{"n_layer": 8, "d_model": 768, "n_head": 6, "n_kv_head": 1, "head_dim": 128, "d_mlp": 3072, "vocab_size": 13895, "activation": "silu", "norm": "layernorm", "norm_place": "pre", "norm_eps": 1e-05, "positions": "learned", "qk_norm": false, "attn_scale": 0.0884, "bias": "all", "tie_embeddings": true, "parallel_block": false, "init": "normal", "init_std_qkv": 0.015, "init_std_o": 0.00375, "init_std_up": 0.015, "init_std_down": 0.00375, "optimizer": "adamw", "lr": 0.000524, "beta1": 0.9, "beta2": 0.95, "weight_decay": 0.37, "lr_head": 0.00578, "grad_clip": 0.5, "warmup_steps": 293, "schedule": "wsd", "decay_fraction": 0.886, "decay_shape": "sqrt", "final_lr_fraction": 0.05, "batch_tokens": 131072, "seq_len": 384, "doc_mask": true, "train_tokens": 904900000, "steps": 6904, "dataset": "wikipedia_en"}
MLP neurons of a small language model. Each row is named by its layer, matrix (down: output weights) and neuron, and shows model dimensions 384-447. Each number is 50 + 15 x the weight over its row's rms, rounded and kept within 0 to 99.
Before each neuron's rows, "raises" lists the tokens whose logits its output raises most directly, leaving later layers aside.

raises: ";", "\n", " |", "\";", ","
L3.down163:35 50 35 37 39 19 47 50 65 47 50 66 34 61 75 65 48 55 65 51 25 41 20 32 63 45 59 41 56 40 55 46 64 41 50 76 56 37 50 30 52 56 53 38 22 54 67 44 63 55 75 67 58 60 56 72 61 47 45 54 65 25 30 70

raises: "4),", "8),", "3),", "2),", "s=="
L3.down3032:30 63 44 47 48 44 52 25 81 52 45 76 35 53 61 40 74 04 56 81 36 56 28 65 49 49 41 58 46 56 65 52 40 25 75 57 47 54 60 67 46 50 57 23 46 65 53 68 39 62 37 46 51 73 63 26 45 36 39 44 38 72 33 65

raises: "'s", "s'", "’s", "a's", "on's"
L3.down95:68 49 53 56 60 68 57 63 66 44 59 44 51 54 63 55 58 54 24 49 46 55 44 37 16 51 54 39 57 60 43 57 65 41 65 59 65 49 69 48 48 37 51 77 56 24 41 19 43 43 53 45 45 59 62 64 58 58 46 34 44 63 47 67

raises: " have", " be", " occur", " include", " become"
L3.down261:47 67 89 69 60 24 56 67 39 14 83 63 47 36 58 73 69 41 51 62 40 39 69 34 59 34 54 39 33 51 49 40 58 76 68 39 49 34 47 37 60 44 56 59 32 61 72 54 55 80 68 49 50 55 40 48 43 59 52 36 66 37 51 50

raises: "ending", "ining", "ering", "ing", "elling"
L3.down1295:32 46 49 42 49 48 51 64 41 55 66 21 68 69 50 80 26 55 35 45 74 49 36 40 50 24 33 55 40 55 56 27 41 53 60 62 61 46 40 63 38 46 27 38 35 35 48 49 35 26 29 35 45 36 49 60 60 38 46 50 89 51 47 47

raises: "age.", "ages.", ").", " respectively.", "d."
L3.down587:63 62 46 53 63 45 65 53 48 38 50 58 54 62 58 48 13 51 22 36 48 80 50 28 86 85 42 38 41 37 56 57 09 53 53 44 33 21 47 59 33 44 62 74 42 62 42 38 39 40 47 58 55 35 58 46 54 50 46 36 56 74 52 45

raises: " 7", " 3", " 40", " 10", " 5"
L3.down672:60 60 35 44 51 60 51 55 13 45 32 68 42 52 39 43 67 68 38 60 84 41 54 45 43 67 28 51 80 45 38 72 50 58 29 52 43 43 62 86 36 46 40 60 59 51 58 49 33 54 41 18 54 51 52 23 46 74 61 60 59 31 59 25

raises: " birth:", " chronology", " date:", "pon", "6)."
L3.down310:63 38 38 38 49 53 46 76 42 68 74 43 44 54 53 28 53 48 36 64 90 53 50 60 52 55 49 44 62 44 38 39 64 42 44 56 20 62 82 38 53 68 77 42 67 58 63 62 69 35 42 39 56 64 52 80 30 37 49 41 66 48 53 73